python train.py --vocab_size=2048 --norm_place="pre" --norm_eps=1e-05 --qk_norm=false --attn_scale=0.177 --tie_embeddings=true --parallel_block=false --init_std_up=0.0495 --lr=0.00642 --lr_mult_qkv=0.5 --lr_head=0.00821 --decay_fraction=0.812
MLP neurons of a small language model. Each row is named by its layer, matrix (gate and up: input weights) and neuron, and shows model dimensions 0-159. Each number is 128 + 24 x the weight over its row's rms, rounded and kept within 0 to 255. Numbers have three digits each. A neuron's up and down rows have the sign that makes its largest values positive.
After each neuron's rows, "fires after" lists the tokens most often just before its 100 highest values on Wikipedia text that the model never trained on.

L11.gate215:172152149163149172081110131163090158135121112163162114121100141150109125156142120132098115081116103107116132080167110093144104110146153102090138129096133093132112111110165148126154112105105144062109160136132113124119152143161140148103135115153096140158142129140128101081165092136112160166098158115115119114150116146112092144143136147117103140139127126138116146118145115154170138136173119155160089119109188146109140124117141155160108156151151094163111103139111119092099121131122116
L11.up215:113120102119120090141126082141111103123211075137077105108125103147110102122136148160115137105100106139129141132166113121125131120156131110092117114094103137138122120115079155140151121130110123108127110131170139126137118093118126139155165073113117152071152114148144128161177104129119121114142117120143128133144118116098163091116131127135093108141121130139089133080126125133168111154130111094153099115137102112116154205140158101158177159118135085130151099115151112131157138124139163
fires after: " ", "\n", "pe", " Ch", " de", " C"

L2.gate168:119137135122100154139141081149107147158120128149102191114127166137130143087128134107124127106127138076133180146143102173108132104138140114137106087171164137122139117153141142129136070151136146147142130136139111127086151126135115107162132144104159131151152166116105147125180143131054112164142132154167111107131138126104143097127128101090133124093149172126170097171092125165143129107127165135132134137093130133181103109150126121145143141148149122142120147125098179153139137097119100
L2.up168:122137071138136163113117143094126117133099126098165163121089151121130192133135117134141138123113096137077139136130116140151148119120179147162099084088138096143177096170140155124103119147127119186132119125151097121117121133124154164132127146120160105150117157106117133130119157105150111158102146102161130113128134104123162141145105141128129079148156134140098058132115115116146174160132192122160141173143136110081127145155128106121087136106119128150142115106091112119120147133136150
fires after: "L", "E", "S", " Ar", "D", "o"

L11.gate184:096125130126157100150160139121090127138123131124162138132153168098121199119085170108120120103114117141147120112125138113131123140142157120142069111107138150134107114132139136132172150131157170129138076105153166128115122179154170079152096120103124081103142111146170126139086089097146123098133126117167117103151131147145151130099141125153137133158122125113135115092135136117180130090122158120161116145133181152132137109096103108162147104114160115141126095101069157115145136117120130
L11.up184:142105158120120118170112113123109137123088150136144123116139113148151156129141143142189127140101145086128093152151083140127128134097135173140081112094123158163126109084112128087092143101135156109115106128152116118172093169156122132145086132091159077132146104099126112148114116121117134162184123106111149115101144137139129155129117110140146137138128121135148123112141104147145171122159098085110102140173096118148097174107185091124100139095127116121083152129137135160137163104141134
fires after: " /", " |", " Ch", " the", "age"

L6.gate238:137125128105099155142137165114151149121109127142133158109118132139111119147119129102100134156109140114137096139176100080137082146117128155114147108113135122144130104107093158127176145173112143109131155151117089096148148161129132105132136112137142162130087118134167116099106138147146134120122086156110118065084123119153161133152076135080124181125130141170109121155110147132121150085152158179209109140137098106152104122133130135127121097108125121157126120111160127142091134098118086
L6.up238:129113159092149100100146137129146122081173145135177121131099160149114130129122153093156158147168162117118118137123162120142141132151120105069117154126115126106078138066130168143098139156147117144148126120092097163121149102137061162127140099145135123108113118098158125128144118126110121132120095137137165115134133122172107098105147134146096102132116127182167126173114123114106123100119091144098153146108123150159138123139158084152095127126117124161090161149096096088136135109133109
fires after: "A", " re", " U", "U", "s", "B"

L9.gate180:164081140108149091066142151152144148062140131121144132130131162115109133144129109125100166115096138122114147137121109159171116126113127088135122152126133166145106094120161140109148113147096108158117126119087118162086120169122147137162128130139149100099113188071126116165152145117101077142143148087147130117114114113124125154145102109136152151134196090135144111114085157114153136113109123125125127090133144153110112092122126102135096165106137126182114149120129135116105119107104118
L9.up180:135094139097139081124136120128088134148106114159133151120142129117140082125126164098107094094110119134083110136119124186151096116128134124148095132105135148147088092145114140076125137135118112090131103106101105141126126131142118137154126147135113170127189186118155089145128103121113130126134127101105129104110127138091125115110156123093114115177202137102144111147084182180141102136127101150126114103120159152134092106123139109141110115089118143132085088095161121134136099136138123
fires after: " ", "s", "p", "er", "S"

L8.gate245:070089121104128157136149126132128180134129134134160142130095126135116140133166140112110126102117165128115109168121074133122149141163170148068115140141127106083182088123098148138118136132117106098113124095161146168127119130140103116097105129111104111109117099105141098104172131092133137143155134118154101079157173112137117138158099116133117160154096099129122109130142191133112128117126160151169127118150112103123079163153127126114132098109093149100126085111120113113165156136122108
L8.up245:123077168126136120120067155144116144098111106123141128135107131100157123136137162158123168140132143078154086127137133095117090114149172162131121157128127162114087186166160112121094118111131154123152110154126175116095165127154104120115115121094117128108120099093130114118104093115139181092118092120137107137125095112133142106144116142108123099145148102150127201160128136099137138135133103144111100120161081144145118118106075107087101119133143154140133102115135096137117148117120100
fires after: " ", "″", " Ar", "\n", " |"

L8.gate304:123069133095164106163147100106119129135117144121154113082158168083118119151149163107095122099172155122132090154136142120152157141110114138118137123115170111171113126151194114076088130099126177128150108143124141116109131116139141130155113129124142138104149102104149092098164109104142134116135148107143122123148110157087103144140137144125123144122119108104140131117082157162152144161166160148128170072127149152113104136115155111142113148152141118095129165162115147091138148113158162
L8.up304:080172111125147117154114121138168091125126136137100119110155142141166128110118135144063157128094141125135096142117125133145106123157117119091120141119159136165139124138094159131105130149110117167142126104126155122101118132122094081148120110139098167105138109120127100112108134138114136153078079122140148089122064154118130123114170151123104126127093146117072143061107123157122124105156173128116159095088163133152168133112126126130157149169087110135088117123131157102141109153103149
fires after: ".", " ", "H", ",", "\n"

L4.gate308:095152103109130110117141146105083114091110158128131154159158135103126136159082113122157133140147124118137130124118065116105141111169163141122128124135114124108125153098142143141129148104132140176150100082104128083086097117141108119077124123092179117105122167151084129087134129132115133136123137148151115142133095089118132139099095159135161145126161118120120127115160139129135165076143133176165084099140115123156154092106130156145108134116093116176077124133091118135116115079132130
L4.up308:115122126117113116146133121137142145101133138145107158109122161121105095149092105175151098166138197118151095143145130191097062149164119124120113149153138121124145155120128128115110128135110110146133085116130131131121090117082121119070104166106121109170156128094112112203127109150128076139118107135135120132133125137120127135093099137105127128109153130147073158105150128142126126114146125177121124120155159147153105108121134130139098144122151096108106122145181121182129134087114098
fires after: " T", "A", " ex", "T", " in", " P"

L8.gate48:123105108115087159113151125146127128104139116112073180133129151136125120129172137105148087084130112114127055178122083089104149137128154156168094137119138151111093124137126116102097165127147090161148148144098134144103146124105126145125152113158116113143101134117090183157112139133152162144129127139112131086101072128119125098107088109134085132152158155096105170172122124146112150127150137152105115150149150143123116154169120131124139099148108097167125141143122131129132132163114153
L8.up48:145127122064111102128159155119108112152115152107104164151162139099098113161125144155131162134167155118174093166178136126117131104179113143072114125152102121146092119133119153132122104127115111149136124149148168151069106174124140101079128150145130109099104107116122137142137124145126150088134160128163129121126130134148145101111141118130110130083101097122175149142143150143131125151133137138175135178144137161144146173173120100143130141123112125168095144088099139106160132116141153
fires after: "°", "″", " G", " D", "P", "ab"

L2.gate266:090154141171110121154147135143141132107156098169094148177119148130123134120119126142135100137135118169094104159148125111114101103123136118148098136118164152165141174124103111163131126148140156151156095131135096140100141150134103158136111157139144088134102164085135101094111067101105113124105115112133124108156139199111122131119111118106114128137142111120117078102171154151136143173143130142113087162136132124148110107080131088100120181147148131135144097086136146104102111163104149
L2.up266:157121121125130127133175122158138173138120157118139113156148128121135158131079133107127172150130131142121133151085091167128115169119093133130128175116095137109132164124101146106118128091157110111175130101176146122191087135125139136133117126146086153146128128090100120136095124105084108098126130117143128152121134121134136160131130166125110151166115136115083104088139129094146167089141156107143160126122152085149135109095077117125140116104095144141118122206144118147117085111110119
fires after: " ", " d", " Sa", " K", " Pa"

L8.gate202:171140152110158140120119111122148133120091150124139141079136165126070099131153121117143109126111164130124157107141128165109086124112126066092065108166098135112140114068143149105175148106090115129116155100152153111119140083103141148140171122120136096110146135167147130108159131129134139121132138114144106095143137106119146116134103133103124161120148132142118157130156141151103149152118107085092089165122122173145108096090138123187117146151152111120112151112103120111126151177134118
L8.up202:135161128170126144170174102170130119145138110107106109111124159155099114082142152085153111147152181082100128116138131169081172153171134135131144136146130158126109160110157132099139141149101098146139143105119141094118168177101113117158108112125116125141165105154086143105100151114119126120143106146097077109124157130117147098088126155139102097103095150158144106107114119143102086106134120125141131142132115105124125093126117077102107102157081122144141141144101162111144110122116118
fires after: "un", "c", "ist", "em", "f", "s"

L8.gate197:159134127111115131118109156106113172128071173144153130113103157135086147129102115122120108121130068126114102140142119108134144096110117130105132108111136134159184146113198147128142147150102139166121122109178166175109116152110132162131125120146154094086116107139086121145122114086143143108089102128123137099101130074100134116106096168110102161113134130153156114149092112133090140084152141116080114097135175158123143093140129125124124112147127139117162126123095146154115137130146102
L8.up197:191156144126149121164135131133134101096156128135137161123135100111115136064107118150141101109112197095125130143124104147118118101146119092107122186107121142149162138109103167152118103126154139175135156151148110156107137088132121085113160122122160088124118124148143101101125093198137185100092114116113083120149136111130106121148129089107113120140094123129157113130109134103096149103098110121130117101135145119122139154108095124113111097120163104148179120119114129134141140151111167
fires after: " N", "c", "n", " Te", "te", "s"

L2.gate226:142107123089173129148145096130112140174169135139140154145127140133133130162111092148132118092120094134125133155129104112127086116153148182175135109098120154118137115137081138096123119104127135115149135141118137092162159098101120128134120104144108186154130128141110117182099160152162131104139115105144126118114120105109146110139104133155117112098112130129099122132103157124161141089207152170174086122163151109125140106136087118160158078159113118118118127115113146130124155072103115
L2.up226:115142119110121088103121125137131122114118125116145095159158122098172125112135122165130093140139148130157137130135107183109077157131094166155130106110127176154139133109093121091094111094160111134148085105130097078157136132111133130104072144105090120197125125171125184120143111142130137108116126104137141111125101128107129146136142109145121112095085141110134163123130148156135117135174120158176070120121115142133110104109149100140135141151148097141173153148126089106139123106169121
fires after: "\n"

L4.gate170:128135133139120100151160194131107128124133108104137133121110136107091086150165141109092098095141154143186160091148077144140149128135150137118150132157124103120204153146161131150109137120147131135170139102104133112169158132102117127158161131132126127110135144154131127097120130125157107137109098104124129116075134142106119127110118123160154132128128103084143168155092123098103135093184133134102099142135141152160127089132126137131088069133140135159105125083127137141111179151156129
L4.up170:134140128137114095159147138145135156067077124120131117114135125128135117148108105119109105156153136151140130125116099144162128109142107101100115142139159141090147130137176159148119185122156159111162133117130115100160152100114100093148114095123164126116140133123105127136170115140135107120117130060082151128129143122155105108120122157106162119116175101141152113096091103147135177098172118123084125122109154120113149108156171121126132121183157118137092137134152129184089142127123072
fires after: " the", ",", " U", " inter", " re"

L7.gate195:114116135142157097104125115158124100163128143141141109118125123127118167144100134152154133092152127132103135116145110127121156117099119166114162127087106204116100138155122095106152117093126112176162117138118104123109071100144067145111142136151136084139139129120117142130145106114151131129112112171096129190138118140111120104121117160160110136158137189127104084113110120104168148112135132162111137133161125115142142112104161119098125128145090106108096172129144125084138171131188142
L7.up195:120138139145120141094165125124129152151141118109160133099126127142130097148151155154124097124160154123160103170144170143142147167127121142157161162084166086081105104114155130121200140123114125105114139104123131093118158109132093104197119102100165162116118127112088129094102103116106152126140111126121125082118117118112157124164143102099080116152171180150105120150113128089115178110096133113141130151132125146142172134146097159144128133106123149143126157134110104132100134151133143
fires after: " in", " O", " In", "h", "en", " Al"

L2.gate78:140101092104095149162119106093151146120082158150178142113123129125140097138155124097149081105156122145140154110121111156165133173136129132087110137110119139144103144129120154139131181076143128130122148127103140102161114103124124151149151131112146137130139099118092119068141171177141123173108158104127103144099144129131086089140127144142165130106131137135158142162118121160129114127110097153139115171108160146159091128111125117105079171155144094123123110127087125120127143123096187
L2.up78:128150145104104146143123124076132171111136106142130067108123128138132089125124103080143093142137113107095128160142129117101127119137129107159129175106165125113087120099135110155153130106101108132120131106109141124174135071101134146127100079113145086167154121160143095097098128115115081119152115101115075157170147075119123127143136117118120124102085118142133146085118129146127097158121115139148080166089105150153139141081123122134123089108151093110146104165134114112126131100125126
fires after: " (", "\n", "/", "-", "===", "al"

L6.gate42:148164108116135136109144077144137121108131126154131105163157102106118123112115136162105085100130126100161120156144137158125081142123143125130121144144099160120148110112169149128120115133110108164098124096113118111149106182179112133089126174119148145114156102103097114125105158097105103085171128101114121113191151095175152120123097168053121112149154153136149101143107115152121155147127125128114152095151092093141124149118134112136112167129142101099132136147135133173125148120095143
L6.up42:137151147134122084096114105119130145126127160136136096163127103125130147111129135126156105093087159147135127107155112159174086172148160138131117118105087071121132121123148157160129100117153140148153092067140081123125097095126173137120149108129139149107179112074120127177133125140142124150106119149150112139135118124122153148139073127145109138124097101145119148135135100103092121111104144152107149110134113167089104152088116108128120141116106112100134120173107132079118109122064112
fires after: "s", " ", "st", "ch", " w"

L6.gate314:117129104139106142075155128117139134129107087136108126111150110099130126135092140133125094148102145089133101124123159083162121183082166136102082098125126115139107110136112134114173147114135122161159085121113138121138117168157111131104161170172135087113146173094110167137154107145126131123124138109192121118106124167152166114132120099147151135148102119162094145075118143134132083132103116132096148164123110105144131135103147155112135132108126107129174172118112124133127153107181136
L6.up314:152128145119142130128170164104104110086163125134147134097120100135147133132134124152114115101123102078122143125107084112162086181147120164072137102144127121136106167124166102098196144109086112155086144082150108108142114116138140124113100116121131095146131126113139176131109112130111095113111164116104143125097137126134092136098099074163102134149090116117082088137139116107095128119115141130145135169150167122096113168108134115149122143159089130137122146110146136100129104156132106
fires after: " ex", " ", "s", "-", "."

L6.gate240:122151123119154108117122149121115136143132144133107137101108076147116144123100162119127123145133142153139140147108094133094107107124125176148126112148093108159114171168132083129114140105151159112127156098119123090154135152147169169146180116117144105105155113134197107096099101121122125073119150121098109134158187150179147130123115103138152092144095137138111109126153124127164149113142143189117143147132076134133164084086139139137141154133113115162092121113173103119121129114115129
L6.up240:128164118138152131101102161151152177142141128144160116082101127106089122132091146180122194122131155134153137181140123159158137114125123120147119137099143123123108147128133146100106155150125120138118158131139167153123124132159137094126144129110085129161129139135112136116151156112144140091129144144143141146088118143151120163161143096136073114162134134104113107129126106116102128114160163178083179110108150131118138163091060108118130162112113109182077121132121136143116153164122108
fires after: " ", "e", " E", "le", " mi", "ne"

L2.gate278:079139192133117188170112095122163114108132124155043124121074139165133155114152143170119135124131142118131110153139124102153136129122145087157134100116140125151134144130153144134140088168125147138127104132120094157123139164088152118121118128139165106165114131102092126137116139173117111122129121159112139165126151131132099141087098066136125154152149132154136138123086121143080115172122137134126115138157147115124168171103121142142118144125114122166172133095097114138136132114156119
L2.up278:145174156161123114141141129138169113105125136118077101119123121162104153152129116127112156134162142140112134189140131162150131122141140116161127097124157095159129101102120160126101137100100056106104149123127097145160103130128132145137175174159101141140117102162140164144118153113144142157138110155129134151174156131126149156155158126135144125090157089129170103154104108102094173182118098093124139127117127132129154129135137141095151137110130161087141104126117163104133146155176132
fires after: " S", "S", " W", "ab", "o", "ef"

L2.gate149:138161132122125112110141142114083140147114141130136185128123162128100180176169177096142103136119121123127130093135201102128084120148129149132157138120125139105147146120126105162149107127099103129088153132115134169181118118104084117089114134106093124143086158107118125125136106122143109138091119156119105120092129139166127130139124143156134132091153135096122115121104180116115145143139141087134105047084150132094147142135137118139095132143121137132149122115154161151118144140181122
L2.up149:143106118131104121110099150118139136120131166122148149098086140115112143134083083128138120176111140104120160086127142095150143125137097135120118139118107101130137155113106105124105076137139112124066131142175171161104149127133120187089109145113171113128094133088144118105101139115154120135124098069126096112140122141145128134140164188119098142169113141111096128110179114131146149147117144130180140157101141128085121135178152118110114093120133137134170120148134134144152119152175124
fires after: " E", "E", "k", " Bra", "al", " T"

L6.gate197:130133075101163162156128103208120150131129144124132111107139124122096083159122141128119140095123142119106072144123151123135091097107168060139133143137091178124141128106132137111106132109131133111113147106127070111114112159139119058138085122149139112150131143141114118153155120100128145187103157144127156122112123101133121156134127104145098109122124153122103115148105108107148108081139104112102134104159162139153127141110134114111161107122149157121139101132117126066093122125117089
L6.up197:105165103122125161115117106108121161174132116113168092103121124122138098127124150121142098115104088138152173117152160123125131134164107118133135110198134146093174096140139134055157147143111139158107118142127091112116160131145104137156178134144147143113100129116166133136130095133118080151129130134133100092112105116150163109093116151114119140101097147138120135090116147136110186107082163117137120109117118133141176125120107120111121116073166085141101111113113128118152118104085146
fires after: ".", "\n", " so", " S"

L7.gate242:136107139123109143125149157114121131149146115111111175119109101107115117083142133103125155125129118173146128099132144175147117154122126110151163148138152101129159185147170123119104155146119102137127155130090122073152116119067138125146146171093092136123135136162172132092088123148163135074162102141090137122149138098122119126152125125158079128170130085092102127146142096153089100112126139098124120112128120110075122122092154117106104110108118089103140122141136133131092139132101174
L7.up242:088110113127134120150113087128147112126156123117133133091138127130099148087142085144139105131094120139139112186126105151121126143123086121131119125125162076117115119150079132089123152149166144109104187101150128154100122161134137154120128129128144127170163101114168130117091137096144130162204171129153102168159149094160117147103109126122162132126123126125144112126100100159114158162125155134119147123114103141093096098109135089091083135099124147149168165118097107129114133127134154
fires after: "e", " E", "E", "p", "g", " Le"

L11.gate34:119119130156094121122194143147092129116100112122127126134146100086110082129135166152158117121133125133104124158135172130111102091161121108177126089136102166095139147132104149145120136130110138157114135127103121199104120132137122107150131154138145140124157126103100132136093114099163122122110103175129124150143093123112166168113120118158140125158096150158152101126128131100091096140089106190105127101100158164100109094134129086167103143118127120106145110175104135103100156156120135
L11.up34:120138162130081115145175109147147128170121128163172155114161157133099081150139141120114139170082200140141122114184107131124123092157149101134130136159138153101117141086105181144121159103136132145145110091107091136139107149102136114148154129118107110132116097104152155104165103100149096126089137158124138113108116111143128121136193129162093140098093117128126104156117114156133141150085126122125127131150144113130121129121155129147148121147123129161136107148165175114117175138124162
fires after: " ", "."

L4.gate59:096113155101079159116136146133122154106165130099164134101145103144103117153098147151098164146104133083122119112171114102112092092105132107147191115134145117152086133084144161119144123141105136124118129140129124130099104155115139149143152114166125069138146123175134143128168134155125107124106196068144114151145105128104102143126122102108131124108111117137141104169119136111136110136099129132110098109110102125092097108151136083111097109167110096158076140132143141122108127167118140
L4.up59:109098177112088114142153132084120104136136143151139118095132144140136168121067140099094153150103106095104148123180127138139133138122119144130104153125129138132144150120148123113138145097170191140133110140118080149126131146104107132104142125170128081121133119117146100126150081142151074144111165104145107149133120127116137117078138108108123129123107127170139100121099164145138082124162142162094099112097135152140133072142161084139184148135135122109119106135136149112107105143083161
fires after: " ", "s", ".", " so", "-", " |"

L2.gate282:105131132129146104138080127124169117127099116178130166070150159089123131100113159122104106100152103108133182092118168127124161151128171161135176084111112146123126123118172112140111137080143121163110123147114091133130134137152136119135100124074138106140125144156154104140164177158090149148107129154158090095172145127163114139130089108101156119095097096128139125171117144159124116139150133130139115120110144139150117171132175109141137129128123131130152146130160111106134122168117155
L2.up282:129148163141149103185120155147126105085099149127116127104117133097127166134137148097102126167126110127147080124151116106160115127099163109140160135157146126129152118121142072208143141146131109119117164143138108136095093109150109149174086099134129094112102114139135099105105118121110137100157149178151136119099155162085124164135166094111097160137110120130105151135116124186137120110176129115120148116159116181128147131133108101159118132109118123109123127150140129110157140179121113
fires after: " ", "S", "\n", "T", " ("

L2.gate185:160108152104116128150081133164108161104171121114146164090164105121104163171121158161116106128120140075175093128118104105079141109092138137070095115142136126144091095118135131147153167169140125121143134102121131114134183101107107131112177128135123150160115142162169106099117142111136127092122133142119166103172128164116141136120127119088126166139109113148099096126154150109120135114119125156149141120106144159124146163109137137131162110116124137155123074127135090125162098152112130
L2.up185:099110115119148089095131107086161124139097124103180117128125162172171114104099108135113152114169139119115098111164166108098146102094101092129137114118084114102129122114130135150104173112099093131103125112125129145132125142074180165126122136143127158085092131080106152131129159151125131135108150117098117160133164137153139149097130137088126106095082157120127087116098147118109089114087083118166126125141129160123159079099142135111141143117095138128109112134126094130126103125133110
fires after: " F", " Ca", " f", " P", " J", " Je"

L6.gate7:151126121133130151102118097153113123131096128113151129124120188116132114126124135108143111104112108145118116126152134106166124103142134151102158176083158120122122118158170136115136177088125160158174170179103116098152177129118126172134098171106094147114114141138074143111127145093161118098103147162130107088108121133129119125149151176115151101102117167138108133105141113066125136129175114135137159117089138127161099149154099155122115104103123166142140132149103137102143119108125088
L6.up7:121174138081079139085136180120077137131112112152121164148150110107130137102141135119150124125142158101150113084134132162135118100127121152152130089132123131125111169104119153119127144134148113109108115127099124139101133100145095150099112137156071127177088157153178137136118093129088113095129118148079161105124099167157120113158109118145110094111130150160132146112119133155110113097144096092163145124148139140100173123198150120108150135131141132133174136093102147125103140132133107
fires after: "\n", ".", "in", " |", "al"

L2.gate188:113153127119148099147126133156090115122138113136109167147132148155125166122096116111153143119114125131138118115131170160104100134156161111146143107097147121146082111127123144100101134110149096128134096176135122106107128127174120104101146139163133101071115104091090153119153167120098170132105185164119098124098126129135135138121144148103153114134148116079107110133143139100132174100131134098114095179129178140123082141122104118076107148145134128116133102120162097063153107111120099
L2.up188:158145102154114102166170140144105159136138152155162130139140171133136110122091136094125134131106145121150116133119171183130082141151155121123142102122134130123100119159137157085095092105137103140125095174136116116131113134155114139120078134122143102076104120084098145100140112127145105120142172123140107113112133111140143133076130124145147142143124110096097121102118097088129184121110157076090087136143191122110115137093115139112119156124106125113108097156142102093128141078153138
fires after: " ", " the"

L4.gate150:142126165123147130149099128122126131090147154107119112117096130137128108133111110144123093118150160108107115130123124138106153111121159098100143136151113137111129127119096081168102129154073110121205154118146132138143106080128113096111153152110098134125125144130102103152152124160143119123109172175101158163122178112151114131132089128097139196120137127134113088128151137079106150094123153086079126130134136151159125115128155130126105115123134156122115176147123115098162120062159160
L4.up150:099162118130121112119201112147166124130118104125105058079138118158130118163103127147165112170123099112137139151149106116162125114142112124144101086148109117115124137104118134134143180082119076125157140138143109106109188139143171124103146130096142149101140088176127125170094157109134102145158142102090129125160128105138136121101101131145120158111152136133138122121124073110149145129112146106130124147114132153113162122149176117149193115093112164119127124112126100125137129139135148
fires after: " p", " f", " F", "mp", "F", "f"

L4.gate56:134102136123153106117152155178105148123114156088145080185133120135084098133146098124126131086142141077123095142125122087163119162141085160114094101141146113127159136136102156128130120114116154107107134114104124124141135131122139132124159135116129172141128106142122165119114134136160091150114083130131132105156119206096106145090104127113119135146093140149107130135062140129127108176092125145116139133076129142129086127114167107112105155118127159181115117134097126136115138092086131
L4.up56:133099138117106123130135171111121116138143124158118130105149127170102147142158184115118108141105131148116144175095132108141106148160149121110099081084080130136148149100144175114146134105143117121095114127120087132124156098105085128161091065143081103103141136134134133128111103144150121140107136142156149119125093132131139132161140096173130114157176127120173131156149150150137152104113143134114143148111136093114129117077121130126163129098144110096178077134159168150135104128166164
fires after: " Sp", "k", " H", "w", "l", " c"

L2.gate60:080139120178098092149164090097120151114140129151119142109105157156098115118131146102116106129152143110120103110141170122118168100116128159120097129099143121120104120134164153139167124144169143140153114087157135117131181152122116124122112088181103122086119152083078111143135066124139134132127143139120126142115151150135144167097146150086099115137150119139135130130143107152168172090164124149132154128143141071105138148104142125127157106126145114116076160116120158097121108136109166
L2.up60:181088119105156100141136155080086137126126147141125128105118131172110076127083127158122124123127124117158136102114145075106141168092092139088163162151134102165105147120168093125133127117166144132144177102106098109138132128152163171161103112134110122148125113137108148134136117143134123120103139122118128099086144113098138111110135124131124111094134162137086119079153106118133140135067142150155132131145112130109116145098068113141106144132167161082121112135122109122134157094088104
fires after: " in", " de", " re", " In", " con", " O"

L2.gate136:100110139150148113154145147137151091148111113177090115114150134165138141148181086154127118140146156143103106119141132163135142161131130138116103127123158148102145107092118160106115094133091140079124110133145159140094126142128061112137157117116130115134140132155143134134134135107079111115136164127170142082095133160079115163144123151119125116107130157164140095152101119108156140140108118136087137116087096101148116110177146109163124139074157134113141126085115159177083111124120133
L2.up136:140108117131139127113099114130130114119131132165132112189110109093156130127127171117089118111134142173154164159113120159127096117140113151060082129083124123135103088073123101141180140136106106147086105119139108124118094151139129139129085099086131048123138099126130128154136127126141122118120103127111128114063091129143145170126140111099113114124100136130107105095135115177116145134126154155144136105127121121150139093119129090126107161121146097115167158129135127100125149144119180
fires after: " P", "P", "ut", " count", "it", "-"

L7.gate220:138079124123135156133161124108132150157145124134138136148149140139126105165128173123139151181114107111092119149072154152153175126105148100102131133131155099131133155103126120141148111092149165164156147117131125176082145104132118141148121183143134154143113099109155104142120152161134124129148148122118151167132122084144135162149211169133141144127142150123102146129107134186113146111077123101103127105162095132089118140133110113129079112158148144108128149154135095141146104107137111
L7.up220:160102127074150175158107151162118131115125160113109135138148142148142146168102150105109140147098098126104127147123122158136120109121134134111116138111157106127096160126163133146148100157097135137120178101100148167139159103126130153105160165127122137106142067133163123126120167139137151168110139140112105143107072113158085152124140195157122114145125132097084171174120153162162149122128111085124128106157094134124122117135115141157113110125099120120108148126139095092114133100092170
fires after: "ri", "or", "r", "wi", " Li", "ist"

L11.gate247:137088114143129138118105108144145113159124111128181132120121130098084077141189112117135153148128163117132107180154160134129108165164184094121125122119141156138125160126151153147157136100080153114130154125143125140139123167155120135123115109145108125154073123128130139133172065054095154138087123110138098086100139105156121116105124114132104107112152155121102116102146131151114138134141141125155112114128162186111126156099147101108125157112122104132185110133145125119132113118120119
L11.up247:122101139147161151125101116141126185172137092098139083113109080148142119105143139157138118114144121126142119169131111114083100144135148090126151120113135120170115110115089072199145133128145167145152099135132100108139148160155159136116110154138125111153137163107103125149133073126131118152165111128114109193119143107138147132154148128128151099152114123109110130128106066114110130118165110157107142116150131167124130148116158123118143132150089084111102099102085098121110157113151136
fires after: " |", "---|---|---|---|"

L6.gate219:123146143144140089085149105146131177141117155133163123086082143140094146183140133136101153134158119137148148155122144108105123123146121105128098133126145102132113115143136110107093143063139095119149151137124150134148143155123148139131077130113161175059097092160143099178139143096116141111114176072116146147135139101096127112150120147133101134112136153142111140126147100130127111114135170101140133135161147134103112114142151106153152114167119153144139172151081155170132143136166115
L6.up219:114089165151121153157103074143115170131147125108162106154105144111059128120102133101165085120114162145180098138134123138090122130103113133117116113116147113155119135172141199131139161108115137136133143130119119123129073151127120146159107129122082124165134127135157106112164097117114108133145123141150103154111102101146117131114068158140109146177131123098125106146095129139120119139157089151144113102135090093140120147103093131094141111135099129107099149167095081124139128132133158
fires after: " (", " Ad", "ad", "it", " event"

L9.gate284:141138145126129174106112091118103188109085143118122131124127119173136126150185120099110143144135140109157167102141137169118093107166150121120129141115137145112155169125121123156107132146135118118123128128106099160114097139137140142125132152120152142148136120143096088131160116185139123049147122192134147173131121090123134135158128124095162108132124136135119091150175087114162090137128116141128130116148125111110162086091122104118138102181109149155108163151077125152144111143128129
L9.up284:110114120172161136150127122068134147126109113114123121121141134144144135120123089119123141071116171159143161117136178105116120111113162136154134107113160152163122147134178135118098149114131094158101098125094100164123090132122153146161125080157148132156141109114142108102151125120113186132152118153110128089101151109106138133101133087156134134083138167108142136153164064119113137120081137154105115181162135096145124158159110120161168141134091118150104125144122137146109114147137135
fires after: " co", "ad", "vi", "van", "po", " Ad"

L2.gate230:156144150109129154136106138166132131147105072157086123102125140159152177164204143123153134143092151140101142144104096099087156140143126100130135131122135132087102145111126119135140108107131126150104131109142113151126172134089118142162108156130149118165168098141100125126150090133111060138154150148118074117105128161148149126177117177136116144100110142113145066157134114097106137154101134135128129144139114104105161167138101108139147106160152101122129135130116105133135102127152109
L2.up230:139166104113167160128124133123114127152136081122180085126161142128107136083134141126140112143164149113127109127174139123152142132136177105103147113063109144097139080104091123106129113152101111115098142131149110182102141170161138106139113108156171128120120147119125170113135134143117139172166168128116091118109139122141115170125141107145159130152119151127164165125137106173109151152149120109145149134160115088123143143169168111123151130090174125116142105133109096116137098131165153
fires after: " E", "E", "-", " ", " dis"